python train.py --d_model=640 --n_head=10 --d_mlp=2560 --norm_place="pre" --tie_embeddings=true --init_std_qkv=0.0173 --optimizer="muon_variant" --beta1=0.95 --lr_head=0.00479 --final_lr_fraction=0.1 --batch_tokens=131072
MLP neurons of a small language model. Each row is named by its layer, matrix (up: input weights) and neuron, and shows model dimensions 304-495. Each number is 500 + 50 x the weight over its row's rms, rounded and kept within 0 to 999. Numbers have three digits each.
After each neuron's rows, "fires on" lists the tokens most often at its 100 highest values on Wikipedia text that the model never trained on. A number after a token or word is its count.

L4.up1608:566510538487529541509505429500494487464571502492588561500587473541565503414405485551527552462511477590544521644532434450583500399500390511427520466448519600535458541419501421472486562519530460662532508453489544486555472479505523494521479392572429556540451503472576517531506485609551526523472473500543463507454444505628552473466463499516494540555408474509511434396488561385587494445501504465441479557503492485507535504549529440548395605510471525598550453515476433615440550554592458520489534421509489503422503504484451506522488465551538504524469463536515556503512466517596534530
fires on: "is " 35, "was " 10, "of " 8, "one " 5, "are " 5

L4.up604:461557520459596497544422487575445477523546527457536532426497487478560544546430474359556496560509463391517652581463422490476485433596476477480451545448613498504462486510540487508523537586515489493490557456528476501503467500514556591541554413465504592502408556458470546501557441540572482406542539482565550533477477453580479545528398492505570474542461472466399470501634468436466481449434587519479475472412510521464521443495470617505566411496483472445463489501464503460554571471485602502484525410508594616458503558518500454447522506436503495447547527451530517480499495486596588519
fires on: "of " 22, "201" 10, "at " 8, "December " 6, "200" 5, "in " 5

L4.up1722:561528534528484414453503456519495455559491468565542509485447532540612354454498462344529605603421463510446531471518454464559503467515560492478453499535447528524513522556485550565434517542549416451567447473473498371558552615525514536490527470510480524513551502432579536409491450513512529522457515558535504602572447582471577524532547401584498473574515544511459476559458537497428504575474423596475608473454561610604414452499429475559531507505534453545621397412503521394468486434449515447476554505469530474502558545377426513474484522480496459508602493497540578536486456510581533567
fires on: "-" 29, "'" 8, ": " 8, "\n" 8, ")" 8, "[" 5

L4.up869:528547523409502468612485496503393466497402510445568451444389426536485449486487426504562463506561492468541446517560479385418629466506483543539512498428480523485465589368479459442517522518435543500511409442389520440464514545515479468557467565477473524572490430468491550513532477564476528474446476410520558551489508501556575496543524608482548435414547465561442478596521437429553482582512467527611476444493480509524546489494534537501445547493578521491505528534432525528476476544465521450518461423485542478562496516528535415498519465601462485557459529503537504385537514437532471562
fires on: "| " 57, "1 " 5, "0 " 4, "11 " 4

L4.up243:443477431484515541607450497546486462511532548410514505513478496473511483463457524469520561517545472540385479539498394548535543461528510461590508524475517526470469500491611461508534423516526467484528456553464553527477496545563476598584472537510474545567572532573526578443473463471470487394583555508494500508463480611449470510518412550514599474475507486509550519536558436514477589584435454516531533542505492558476521487468472566520534492489492541577446465555505473471478432506408446505493525447573477440528577433531477497596492485529482509436524588605521496541481503551539472503
fires on: "201" 13, "202" 12, "in " 12, "===" 12, "200" 8

L4.up63:470444569498498524445465512465465521546492535430512484435493558479530518526540525515538454456591468464432483459442427460416484504481519524473490583463422488469528481539563572513507504519540540544469550466517535429444501528489527446512433474472534550441512493450483524618474440482539515473492447557506544369528493495481499487438495490463477462493557524531548480635399606481496387528588484510410523536561438590552569479419481618478601573422587470363599495423473594424368576453576530515548547461507379511533613466541464497544496534519509471435423410519465456450410479506466460521
fires on: "| " 70, ". " 5, "1 " 5

L4.up479:540492532540451502513477523473498534418466519526494554496524443469449487520587445469506432431577452500484521532517522455496500504535429515465596463532485385511536577463458440439413451460521497566545439571526527478510494519476573514594555537557491515449551554468522597479438408536465424546552466521510505548480447623398430545545521422561555549483538500417477522559556522543493592390534503479508544525541485550500432492562550437530535465473546469347544533453488486505493487519423557507485480538637527481425472476460513492496544579563505452495542417483573502485511563455420493483
fires on: "and " 20, "er" 15, "-" 12, "." 9, "uel" 5, "ring" 5

L4.up1746:547539522579501583567468508544584527479453506380457431494457432458517517486501455503500542501511485462538435449614495396487540467448497524531452435541478533442462496486439528530403547557504464419494554545469495488498489496535443482468414527572540393530504536487544473476512527509484548466460570445473443503526592537447467415498496598507549463527524514542446458456472464553423435483478595487499568465488623513484489430471560520515345522512557491508506443520529461430498524446378489540537592427430570415568536455444438550548419531542469467514564470571445597542437510530438444517
fires on: "on " 21, "was " 11, "her " 8, "were " 7, "= " 7, "| " 4

L4.up1987:516510521444550526479431456537466488570542547473519518498479516431548455487467497499597529427432545478516537499513456447506473438536574523491455500436480476525571524459537524520458567581388545536544490497451518470508518614416472590545403475527538477582492497552523449568524454481460521481515533569461504516437529455566367492523472477510581467470481516447471408402427635572477535523526568451474520597451546401391480503465470453547373511596507493427432567523462602628469539524536505510472573483532559508505499509468555444561447519399486465437491506485481551453441483517503524494
fires on: "of " 30, "the " 16, "in " 10

L4.up506:557520542495518457440484419527477520445480496490563540387470502479497440454494559530567485473445468487527484573436514407418471438602574496456500541460577545546435616501445479517523441485439454498494562464524576439530532553528446406600498539423478509419469411462508505406538523413596498441484507642416517459487478471460563487488479548540486455553496484578496536402516529618484518522528475509533492533650521503484479485518448477393570530465439508603435540431457470538538614560504473482532481498497573483548548447486429427619530521565595425491528462546526521474539554518478418432
fires on: "and " 49, "\n\n" 18, "or " 5, "the " 5

L4.up2546:610481524496512517497595480445514529513451472502476484514596515470474537505511465483600488439593469504459515573557547503515470438504514483502564405521518466393469467441626540500543582429519451481546453469562518528604453376459593487481552500533423449374461464458471513482494552537424517543445466551495502463469541609537419519468549488610447581509538449483508538459364545458501507537560554535457600458496442548603605545500441479513599469483564484462472485570578464547544490453508436604482438426436585555461561403434504559499399479556554514575477584515499486540535412408484471483
fires on: "| " 39, "Taipei " 10, "of " 9, " " 9

L4.up1959:477378454432532558410509539502510529477570384447552508403536536526507458531482470553522457437579578479403432427498452418554517587546499505492480628455474478486540518558510478525585438540464485485431488500554449441493529462497568488555523512512472502443568440507429518536455494468466449484537445547562570455558374492478500565458465456525520544480386384493562537576438433492494540476590514424474491455607555517554426429436542409532484519502516577506587554445499602489514502504571478453479486543496420493513389504619470518488492445433512613493466437507481517463454531480461511456
fires on: "| " 58, ". " 14, "\"" 7, "- " 6

L4.up1931:532485527479475495532458453516518401558559495564487481556523480531498585518552482443528465505570496545515351400535453557544552524452574463486535559480554490472589423493514464560486474391413466428542547536509468464469604455473508434522503598457441430516478519523543522424573464471558462557587416475564446497403403476485378440485495506606509552547499434512555488580546515439527473449454538475431454513451516481488548502474566426555537463530477510444396502477483634475504513393534519540527531525475565512524478473447540473467497437509571534426459413495433442525501509462454574512
fires on: ", " 20, "(" 13, ". " 12, "'" 8, "." 4

L4.up131:453446495579493481488532432583476448470457537453416524453552511470516480417479392606530464499569462538475407568494527496612595495572425418534561505473532481507473566431542436429586389456430458487441469537564536463462566499536566576539442456420443449476489476471479433567511396600497438551522527496460475534497564450424470507508484541574560451579558633549434464485535559495425571496467502428599460471509528578504473504560491549568376550403528528484505513517485484458474563477461508500533520466463471439493439605493386525464540436485495574492565530521594474473434523572541519506
fires on: "and " 36, "-" 14, "or " 7

L4.up1143:584463559582465428499454471482479469537527484581494499482565485510493548501535457467525518567502489501437454558458464531521502477565502446595553521595492485475438668494482468479454471547470507618377506447486503475493495465484479558494469358548548504541551572506441452534483546551546444447513560507433536472419543455548584528450553505573553523484474557550576458438428445478624559456393525504526562487556513477473419473552401493477506589416342522559509527529467560491450559550465470585582503544479511576484449534532508454547554521491507598540600570493566523533502531466463495427
fires on: "–" 25, "-" 12, "W " 10, "of " 5, "2" 5, "." 5

L4.up1769:471483499508491543536453581517482515459448485555443469489497414530535384481422570516519491492528474530589468483525473565474521477557439484527499476467514445345483472480486509521497557419434476405492477458525454574431478490485538441454608571532517465513446528538504516482468528502473472542496599548525518454537394442590530551459585488566540545432491381422519477458500536470446489379554411488389478481514476460595458463462495449526387442574451494401444508604537552549487514479482413475492543530495463583417510469490456554514540387523495517474474512521439550580559544481521494564
fires on: "–" 45, "-" 16, "(#" 5, "/" 4, "ed" 4

L4.up2151:480477523471461563470480408453557441415544528451545506457495485534482459472597457523488498573567419444562601477416518519494515499566499381553543489471443512519520482508448473496528494478606530527412431482502365520518549394496605472577549512483497436509584458534482404446425516568513452411465453573490531522446544491490523571489548493509485506435476520421515520483409531518415610547486496516457612535543520471485472524490536565417549497553434549525534448468501515507504585470451501530495501543470496495487525450394601456487474403564433492472494472500566521450482596450493564434
fires on: "-" 35, "." 33, "–" 13, "'" 9, "War " 5

L4.up386:485516563521501543543535584539492498512568544547476524449463513498506467421534517523514483401491502479473539470458430518589470489407486513450514479436603493491482477461527491587456555506428547543533552486481541495478473501559511505466543523459579473590480486484386505495590573417539509399551458514526533487458350428510553532406486539558465500496510422445429571457461550467523487460460542509513415576486533540447443493557449438497517491450452522445465534498390495522453523546518557465561472454444520439430623498512415536522530489450532549559504485638472563449410518475494527529
fires on: "and " 61, "or " 11, "life" 6, ", " 4, "of " 4

L4.up865:455451516494619460453485430546433514477561515443483579476503536483596525438499560501557513507517480530465515458596495558481484526470480511607495483464484464598443532561484435561573569525450496504510549485537555558447434479529524492602430481448497499521475542458554453509588514481403467473466584451507418482566412541510500494479515449533427510553487468423482537553536489518542546434423568482556533478469512429603492453479561512459468467418490454465486559509447557493453344514525495549545519546474448436565494571543547500589453511422486500497464457512540459423526503566512450611
fires on: "of " 34, "v" 6, "pl" 5, "V" 4, "per " 4

L4.up209:463508486468490495472425482510457352590591495560558546469475552456513620451543546462496443440564538488587450595454576493495525480540489565480488554498507452497423476555423505465430530467496421438452558383471464537464514545500404531525440467563499535519484584469579576500522558515553505449448555510510500495499525467590433461517579540521484487448594498536460532541571402504448541534509492586577573586457440530455515460470432417429571509443589480555506574509459515385518564553500425518503602390541463506480540565413510532480489462569527472460520470401510482434623494471483547461
fires on: "| " 38, "died " 10, "on " 7, ") " 6

L4.up2174:514445523546599527444549557531462525533500451472489496465538527515506485561635476513567473429491495498527440520528494543499538490466484519513405520519512498501500485501528478585502446442441562407596530484506553535542530446472588452412581554472522569582539485538500423571531486588437520469540421431564485518587479531537447552571434518417488632429537538536494385527432567428423547647434574581563549467501510536508537541423463481486465485402479447522462425576621431520426534573461506375503463441484460508463528581396424448501401504481530412527520491460565461410492464513412582452
fires on: "." 39, "sh" 7, "n" 5, "\n" 5, "–" 5

L4.up876:472519495508617551513391510520518429547487486568602519439491549394534466531498495546496509496500373444494491497507528582556496615497426554468572531497474525517454544573471469470462496464492515457476480408521439502447589504460533407518442449509470534468439467454544501503628557650498454485492553584593525469523467517460457510488470485499429511485452479511460509570484452504554458536618482524507469475622498519540529544569533555497533619521578558413469569529494565539476446469552518501517483524508426556398542462540421409554491576403468496480412499531509484547493481515529573513
fires on: "/ " 22, "\n  " 18, "| " 16, "as " 8, ") " 4

L4.up525:543501506476480489543492610463499484523538464481491557521475504491490502447438467491408457516472533582489534444487548522608524400463503425461471510454418450515440479541551541444556537570404576507550539455454435496468476472556513494510536575438506542609479498557559509463501518531519570464487587515522473463420539541568546545549561430481576507453496525493441442505448499434605442437549473486551480445503530497513517526554496428501480423545457494496519509530418493485469504533507439433555510545376401528513494519557404493512468515466503536466478557568454504508553580509503475590
fires on: "D" 55, "d" 7, "D " 4

L4.up550:470468606468512481483428526480499535523469542423438535555531509464546593495383465499533538420503557447465439519498583501533489467447485426452477475465496494391569618482481502497545455457435450523466534487494434546467558627548520532519476423454523539521503387552565516493479496499439453510505489496557484546466545440466424439480458474505504444510467490511528506467551388405546536633536443630550431529482542566486561414564559543513456530414486497463503451543529457523457509419579472496536421452474493465539484553536466490536495468487482472502476550532490542522528431435529512532
fires on: ", " 23, "and " 19, "il" 6, "& " 6, "| " 6, "Wall" 5

L4.up915:511521398448525588541504502522536493545553557449517473527427423546481625422489501514462589478471416557501457470518440483477545504498482466450494476546480379411540501490526523512499609480446464564536503414561553502556410488390481431560546561589474491523488582568415494517561428527512473465551531545553466512591503469489491517453518494475486537397478449451613424500430579498522405512590449529475549495474603536514528480446520578487521509514502539518487548633555526543521578494538511522486508460505487437580455508421450473522577528493434475578467524514508513440492471450436534529
fires on: "| " 55, "s " 9, ", " 7, "0 " 5

L4.up1744:552507525513508542504497475542557562410558577553508462518518495545483561449451458488508552495575489506488488488500489465510465539549505571534431497449569493520554497499510534424610530510524527564609457430559500492500467441454481479516513497516483410438554570453456422458477525426486532449442515452590548415449487529541551541582545465541433571481544483473575539509520517611367428476486500458480531499486569483547490472478448455509505478497503518412420476409485431507460484502550461509570535482447650528526433433460426573521426504507528506579650420557487576418576559523498535575
fires on: "', " 29, ": " 26, ", " 20, "' " 5

L4.up779:505572563511569491491479497485498450559462460473533545461489448435526483517550545410452676541464631542413509569458430537496447395350445474571645470493449534524511531535546567465551464501543553492538556491473605517520485586539467525511514546417441482535470530509490440518511534444493457468493554449526532556555561676420443534471405495582573462459488625532482496442526503562465511497555464407472577520428498591461408497460505505517552470439553543550535544452535445494462445504537512497504499441511539513508557440591462500556420392381543542566527542437431491506456526511430370499
fires on: "al" 18, "as " 14, "===" 8, "==" 6, "\"" 6

L4.up1072:566534517535477414507462504522465500507424526502415522490455397410563578474533481384540535488533485432523605593475472474371587505546470582473519493516521517559465526531414530487465483480585478475483435611618488427459453473515414468526493492428463493604505458489534520518533548498507548428509456464513443456572590471480463541529563495551561517505570540526500429456520485479598479449500432568513465519554417510595532499513422498501563516455468471489532485569553527475519547575553517547549486570457457475503525499505483431446444482613521501483425501577533517430499547565507464485
fires on: "r" 74, "| " 7

L4.up716:491490459511502488569458538538504504480459514486480385526417506549566563529543505524527459484511445614470448561507502525509551613452473536486515617463588549498538465331578482495509492506463547473527452381532575547508422488526463480518493496552536435555551579487507390530458530521496498429426390492413544561513422454524529532601449551484502515529487411368473533527450490555422381516600533494494503435423566510466496456447486500403506477516504416469489547469518466449459542545532508558527529432529446449591448477507493576564459475424505461489572449514559512442495515549438525461
fires on: "-" 30, "–" 10, "u " 6, "\n  " 5, "' " 4, ", " 4

L4.up1707:522428512559460496460463482545533524525493572522486457482431551471548498500405546481415416464474536563451398513585475438502466508497464515472505508431490561452504540523509482528485530486543452571486523550508505457552498500522508513478517468545501421469487531549534559571481544441560493487502523491476390494561428494532536533557556477482505515462492519562471562560536500453416556479519477502593437519462550396481581478512543477509478514440532567529448487478548451574567486550476621549518510529529467471459438554509526428560479503413550582487535461342538494498526468549492578460
fires on: "and " 22, "as " 9, "\"" 7, "was " 7, "been " 6, "be " 6

L4.up1909:558470467511479583564488494480475451494460546469517491569541511573600506474477499561478496510493441527567493467498527531576511532584530464575484509532518458482478570470460524577548538485462509528429604524496543558517571579457530497455555451491439536475495489451464511546532466547516498536464476565481466491387513503478544541432435480570481456440516509475434382507561488550464600462422508499544519403483426402543543568452513461538526470481415441404510553456438462476461516539475405563511554432421428477559493457532469494502555479456466526511561412436414565597539482416446619575
fires on: "–" 66, "(" 4, "-" 4

L4.up382:568524549457477518593388585548591421469591548480440445439474500494606485433604501479420491498541477430553503464511514478465509474444550488524433519563492531453429522594515531450662527531476564384484526480509544527577487551544499469515575484484467543423601473486509516478471522453459468513460516386464411514597485593466483585440498438550490484519480510518446574609575521546390530505531500564519481510448493464511555491531577425517509533537428503515546521473529416556408442490489531458508403543482459538473561535467452487439518468489531504453483455457468510487476468614565408514
fires on: "==" 25, ": " 23, "\n\n" 18, "===" 11, "\n" 5

L4.up1539:490501479603452432449542422454525479485514573410496448444503500469531625416486512489521579467487529457615500540520430547481539424473512598537496488414567510451504533500554404476573521468410520500490475461498490434451531499537396574570506499488519442559457556473540516482579363567646575517473523518410469525564539456402568444485514487567571531474511537517507482550460498488503473534541496502467542475493459479459399523598480505528524442527552409538543518466567513545408492500501515478551515411471456526537511466444432464500465572502492550565484422498581493487518474490426421631
fires on: "of " 45, ", " 21, "California" 5, "in " 5

L4.up1323:456523540569519510577568462478550519459527487588463540561518492489562468525524515564563481486415569466580480498486539491461531527508515592421576471439484473443505513528436543547532489512483502458499432560554497448557482456506542511457534558553408563524436523486452560435479550585541615508532488354408463485543531458447532583455491566429502478499450496451522425509545544477569446545611482472517549399500450539476442557439527613560479512575539518451535440414443480483529505390572541553516485552432492530535487542551426468477497451402476536477472441555439453508484488465449443451
fires on: "-" 34, "|" 9, "com" 6, "1 " 6

L4.up1110:453457582484524586546478404500595532442472462549515486563508552483507483496481519444477645433459437552517415567407462456487545474482427464549517421472482524593575596485497627539520566466473539560386511599469524457538534580484530467444511428400473549482479550527514537400412516452512413543457433499532509574434454428443516483582464495489474547540527498378422496506420428461540483523491479462438471493518625581595554564457436545571518438472529491471490474391590543504526471539533486542550559515553446503490501481537511553539522452445479460489475390519501535473474523528554569505
fires on: "-" 53

L4.up616:493531519463399569551464506521505485538480523485547472419539457408523419533569448583486461523532460446501520437485551487493427555444482497553462471433512548430488479533520538495464560500508502438490496449512544455520561532427412628562442421511444533418546509506440468643558430553500398449527555585433556489516509455457478512483484531542547523537523506472514460488487585467478464503480528418574497586529549437548619484437575619502458403471486427454540554459520508397534514544554477540488470507437461528511581522541451476510493541489510465459616501548531425469503509522601473538
fires on: "the " 26, "in " 12, "." 7, "World " 6, "Court " 6, "of " 6

L4.up885:532494595532510428459575542504346472410490542518545455498601499516490493522431446451491485420497497456447532452538505566436478480427519567503487434516609465583466580468462416514410451398424548527477575555423504498477436464540486479442621468481538494523496455510577478532558530415442459421535491410468459535386555473635552477474478413484487527462523569477492516485485474496540466530411586456445442397509495450554496456532471531468506522546495408446504497575510575538531523503509489465503410552553506481501529504590420547568525547492435532542535420529514534482454641516435551455
fires on: "v" 29, "m" 21, "b" 11, "V" 8

L4.up1055:504499498574615550484558432535486456518495523500531597514589547467548548375520528522501504475595471500602463443471491492568514474447512450511539429357463435465505479464583552537612407402502512603531519486519595499443452550426508526545491509449483537435497510565560482520526490443535440539406472495390511552503529525389474564466579507486466447511416600443406462519608440557560501494467462497598627549482501510472472553471500526574488468409535490473569431505453406505534536539510506478572433533478530458524541475475487500470464489513528471467497496499438525522509515542484535582
fires on: "==" 35, "| " 11, "." 8, "-" 7, "===" 6, "of " 5

L4.up958:526485551511455476614541415572426471502540431549547525499478465625506484465587547552531383508468484517564474550468512578527558510635501474520542550479471523581477503468485563421466419572530513412556503463513447450523548556466524574533493472513484457467510545532502511511564569556499446484523506426527554549517438598577532559506449339461550528509510490548575515438546538567491405510534544611524489430465492474544503530516495437476592487539469514423502532519447451435492461431517526439435534517532457399536590390424510562488462435472546572552505438527482594451586575566449383551
fires on: "'" 47, "t" 9, "-" 6, "th" 4

L4.up875:521539531508488614477551406528537502511470444504503415436465492509511503426472479589485411483463524531567487430484471508571466489510403520540457559372585568502508425511502499581428409432457646516476525440480460512466454501483422513488409511405573430477426549518498456469538549409419468466505500510521645473492522529516524529461527399520447577489496472450501401531462498613503480458482576455452511475502480392411553429519514448411389563595470463493498486473501470477391367548447423534520549478380534487546527617597442549471489522483519529556507462518460523556554518483499460555
fires on: "is " 21, "a " 13, "d" 11, ": " 9, "n" 8, "an " 7

L4.up775:541397511498492483592513430557470474566462567544533386427469516489441526482530449520512556459537507576478540587552528568452408558494500410467467549506505484451588440536519567482419358474499450497512520569508536425413518518443574498475571611537470515471447499433455561511472543449462472493511469569536463514508479380496422534508487397534533486423496486539540419531538523511540497438451487405566544449426467479501585505443577504563429505577423489496497452484444574483463508504500523456417502496497464526437456510524486560518439325557550465468501499626456488576434442482478558571
fires on: "(" 54, "I" 7, "E" 7, ", " 6

L4.up1725:533545594447541439576592444457505443557497487509514570452536553444501482458440468436601552522518556524471459536498481450538516501477525484531528557470506554439526532599518497487532505524513489517560483457449431503616463423441501503488552549512475511510573527501580577481555534482408487583555459515478454624479510461439457491516424614528529524515564488548443412559527534549512467501544460477511477537408563505594478578501470412543590514474528505441594485444488506436453527462432593496486509534506392438416476520415432449493507482409538497437505534514514457495566342482539568555
fires on: "| " 76

L4.up322:445524525456502471496497459450493591385524500486404545513499505450517548444474608476512413475645494439481476534462560422634461506468421504525537561456404550371523496451524493528495416425484427504551492499510453486503466416588521462492484512444507498519455556528516475520505455511470507456511555490631526503494393469576477505504438437548508516407523444468475490507490527543479513557538426468564488441464428486408536441526475489490525483556445483517457550574561489498465490525448465407403456525547555495512505413548536611529528445494520513557549549511412566429494535496516442467
fires on: "–" 37, "| " 23, "===" 12, "-" 9, "(" 5, "/" 5

L4.up1237:492523530527362529497455418479575509561546398490536506580515419522491553490515623576496470496533541498460533408543538459539483531544539563499441525481553477507449533407553447526474489525492512414458551510444386543503554478507552572447547459451516456466517631523477512558497411495523478505499550538465453530476472428443550505420417357525485457429460560503470436399448529391538607544477515517571568438550356643511532532626503595486546496534473404511445491509377432510435462469461558577477573492464485589463507561521491558469485480511493520442440475481499437498486471429481541521
fires on: "-" 21, "of " 17, "to " 15, "–" 6

L4.up964:383458531488559511550474508451578490551537572516388481511438460454484381507438530487425437456504527522573409547432447481555477470448532467541467480567507534534474427403438515577421602421475586468537424416546466532521447497501484526566461488490553459436446554406560532401535512451443456464517448469515473571380477450493517623548483550457550470495640518574528536489492485518500476571421518486529433479529468524474583524588471500521489514528556415363473577535514457560414517505530455551491513602501544482476490533472576523536602497579436473410548455379463515592492506410575573490
fires on: "and " 26, ", " 25, "or " 7, "but " 4, "than " 4, "-" 4

L4.up2256:445472588478549430566477490483502501460418450474442504513452520472472619454504528533501495479431511510503449555533511508548467436443383481518427423534466498417521496446518511420567541485501450443472516451570620546532407469530462471527439518546561541366582451556454532552458502591428511531518508509410420566411458531480451435529477488504414444574472580484588611576448590530529514537508377472477581511576543481413495476423412544540475494475582549515499498454540500457510566502569527532412511461475457496548545443443406483465482562617553497521443506505467536557485461510475420545
fires on: "| " 44, "— " 11

L4.up2176:491456534428546556468471466513485449500438447493508416571613502536546517530483448618506381507506560524574458632447408416563550477478468467556521478489470547607484569466514434539487474514515547484548589450437568484456472500490533453536511422577482522425476528429530533531571488531498577450441492501563570427467476526452475474471554584423592499558503533484498399590499500504545513464543523509421496481581537482532484386510455490563417476440550549516497531523540455453509545504420524553476538452480446504519479522353572609481566520504555461471465311525555571499444431516485532554
fires on: "| " 34, "in " 11, "was " 10, "of " 5, "is " 4, "were " 4

L4.up475:514490519539587490521624500552522450546472519468645617498485497510553474485473611548497474432472534491512490496538514546535367531440444417504552561451521471575606463565514479504432533498498460478572475560522469569515529534614492519572477509445486454517461486523549488466533506512529603454514460505565534521463482509496478509539535378477390488426509419511573540559439509605549516547429500489533469333540533498528477540443515527543473511630599492519533502459571506415511595495456503473552550458504574455483396535424572511524542522619447577482489502454450586563422486509505566481
fires on: "with " 17, "of " 16, "to " 14, "from " 6, "against " 5

L4.up764:492566465503450514489433507622492431508478502481536493479574474417539560503448556603373533424548526471516491589598445490615450563521485499592417509547529629536453557508487500478541431503507541469528464469567513496530554538463468469557509430526462402546562509350495506531498547553492615552510531553499457476568480468436576488478544547509508490478558452552568533404493405425540503530519544405493497465516475463563506470473458545517544523551496525453517449376485532464553563568422476493527591538460516527388479471504488570487525437463547529424610500488589513458476390467508591482
fires on: "is " 20, "at " 10, "Team " 8, "Party " 7, "are " 5, "among " 4

L4.up527:465559480405468526494463548551457485508448456553485432421473538508519467485576563432574478496553472514443466538570505608440535564529602579515471473554437426562495509462475393434546522451539551419505506483523448542457477470495446445439551547488486442426535550486519548468633510486512535384482436506490571417485476505493566397498487537492401521534432370530510489498437428498451510472488593556511491490583500506486461476430464534473454596466514503555523622548446537504594573459526509484550499512504594575489493552439462545556427658532546522610412434501574442495572498543519476510
fires on: "| " 30, "was " 7, "or " 6, "vs" 6, "– " 6, "v" 6

L4.up2042:523482539472545487513481433535509479480452429562468546499503531567566522516558409500519583480535509511578519505525442417470561502466445485462454523471589431528475441490444492442540499531416474502496506540504553505498530478443539492491590396525409555536529482567432494525433480563519511472529482491572458522508467582564489467374529476505476572559473483429499518505532566517468408540488501576584478515460521482484479582473502502578484462567558478508503421481512499410667566595519435570537512574435526486566426543590446421489441452447540547466500516584597548531492455489548561610
fires on: "'" 21, "s " 15, "um" 10, "of " 8, "' " 5, "-" 5

L4.up1583:381505441489441541415531471501602588467583505568451546549575517580564521517484509533464501546531520413579469442416531488450451445528479431466439521552449507497395533402465412523475505380468501524520526485542557530511512611490521496613518484528515490450505469488503479544561447612475494526417500449452508498524530476483555527526340482477411545412538548469492497552556557482504421553596478471581517520512479537455437530436403517502475534507510473427585496443392452462496525454475512508491469540472552541574571499520457539554534535511534539567487513473418414538479547443516493530
fires on: "to " 18, ": " 13, ", " 9, "–" 9, "- " 7, "0" 5

L4.up1828:514492598566456494572468501504542496482564429479468501535569503489477550496476498509485616484421478519442520484470449459518371470470494511513509490458463514575489456398492480618551520531495459491535528508489548588464462470503531488520556541452495477475507446497467418437449424484466459519536431495462543482502540471574509453515454431479593529490443476554483477520532525697494487587510569449604456430558563491535526559438561585528446392560480468445523484497454533481459538489570468491532526442566489558604446355449432537439574479509448507569543403469462520430520463514498530416
fires on: "–" 24, "-" 13, "of " 11, ", " 8, "." 8, "ic" 6

L4.up909:524531508562625503433486552521426461455432494520499508522493460479523554561524570573516503458425461588409557525496498464531519513480432442522511489448501506527452475515526569583502485472486425551500427494480479537541494511446569544450476523552445446497462463501574488527464567520532511476396540525516570609459509480507557566489503487485533476549493512563482571452473511517533452500459478532435460500470479436596462547564520480497507520419494456508507513521436506508577599539493515474538385482490600432471512489461495365527534515531537422421501563477549460501561485485441523540
fires on: "the " 22, "(" 14, "and " 11, "0" 7, "of " 5, "by " 4

L4.up1797:482352514384528561530437484566452526531419479583495516478516509417478510475477554502482586529497561518464558517522457397439445471577506555383457596400547524517407541508563523534448435524521455562533503540508408509473545553619555459519574543541491492529465522460579499496555526467495406517493432495580444483553564471484419533503484528445511561532517411507500468490522488505542528525467418549429501541502444480412523483458501503502588540516501427479423404351525465458508542484572461530576494470468515484413552495459474516444532616566465514443501510563542508554499485568473542430
fires on: "| " 40, "\\" 13, "X " 8, "9 " 5, "9" 4

L4.up302:490543502511479441565504596507514491485524528431502444488435456516514580484486620525480505493563522499411505487443513491425471467522446519395591460516450492473500496402505492520494523597387483503591535478463497515522546489493517513547535444434508434522536488424638494445506513531517467407497438458583530452575361572458445547558471479577598517562492495493452404508537547530463547448564502462617475491469624401510443441549572498439473494378474428489573567442511499479442529498484526573503576496495567523473542553504496484479443465453530485475488472564463454589510503547411407426
fires on: ":" 31, "'" 22, "ad" 13, "personal " 4

L4.up226:436472531522586467432501518527606578450474498475524435509545495529603532535463509403590539443534430392444540497513513438509445469457457535540474459504565559461488531534518552477447558465516463499524444464546592396555507549510542505453507607505459496434451582547507444500543397458491428465543562437506470536459531439428467451551450463460583510594480550618539546495511477490567503488489521566476509457516448539539489521557519536471511493447541486612485463455515411567522527569507554539491504489471513429479524510457479425496437579480492538534452492462464383500506490518564495456
fires on: "was " 31, "became " 12, "| " 10, "were " 9, "would " 6, "and " 6

L4.up1689:600391579558405427510515468553531475444368479502436508548491514499566510488574625425518508413433440529433461483504557417548424549532536430464572525412523528537447465590370425504484451474514546424478443474518503589481505535501567547487504527456489494493451495587464504504460503453456491503408439589443473437433493546539556577474494593528543508415546406425433454496476507479515528511501398530540532494483500366490484535524467532578456457489527453573422490668468484568537562504475558519525501542453550526577550575416471520540546560504490450541534542517540508505579503494446545513
fires on: "and " 21, "from " 16, "–" 10, "was " 7, "to " 5

L4.up689:471444340523516472495467471465440517565518495430507472446456466540500534535488541556388549441519560488520499511455472491504490567392425500445515535458499554556560491440502449515380539458392536405518441530474583483474502586544398553554516486558490425516508471514496482538462527464536484447563483567534515457492458530554505561571531484514471538459516498478408442521504502464441446567563548610457606535498569358579416620498481542512554525455512495482622435507422547472482530398511525474567431487456552552633438470459477437426455479533490516475458500558507542574488450437465478417
fires on: "of " 54, ", " 9, "at " 9, "in " 7, "from " 4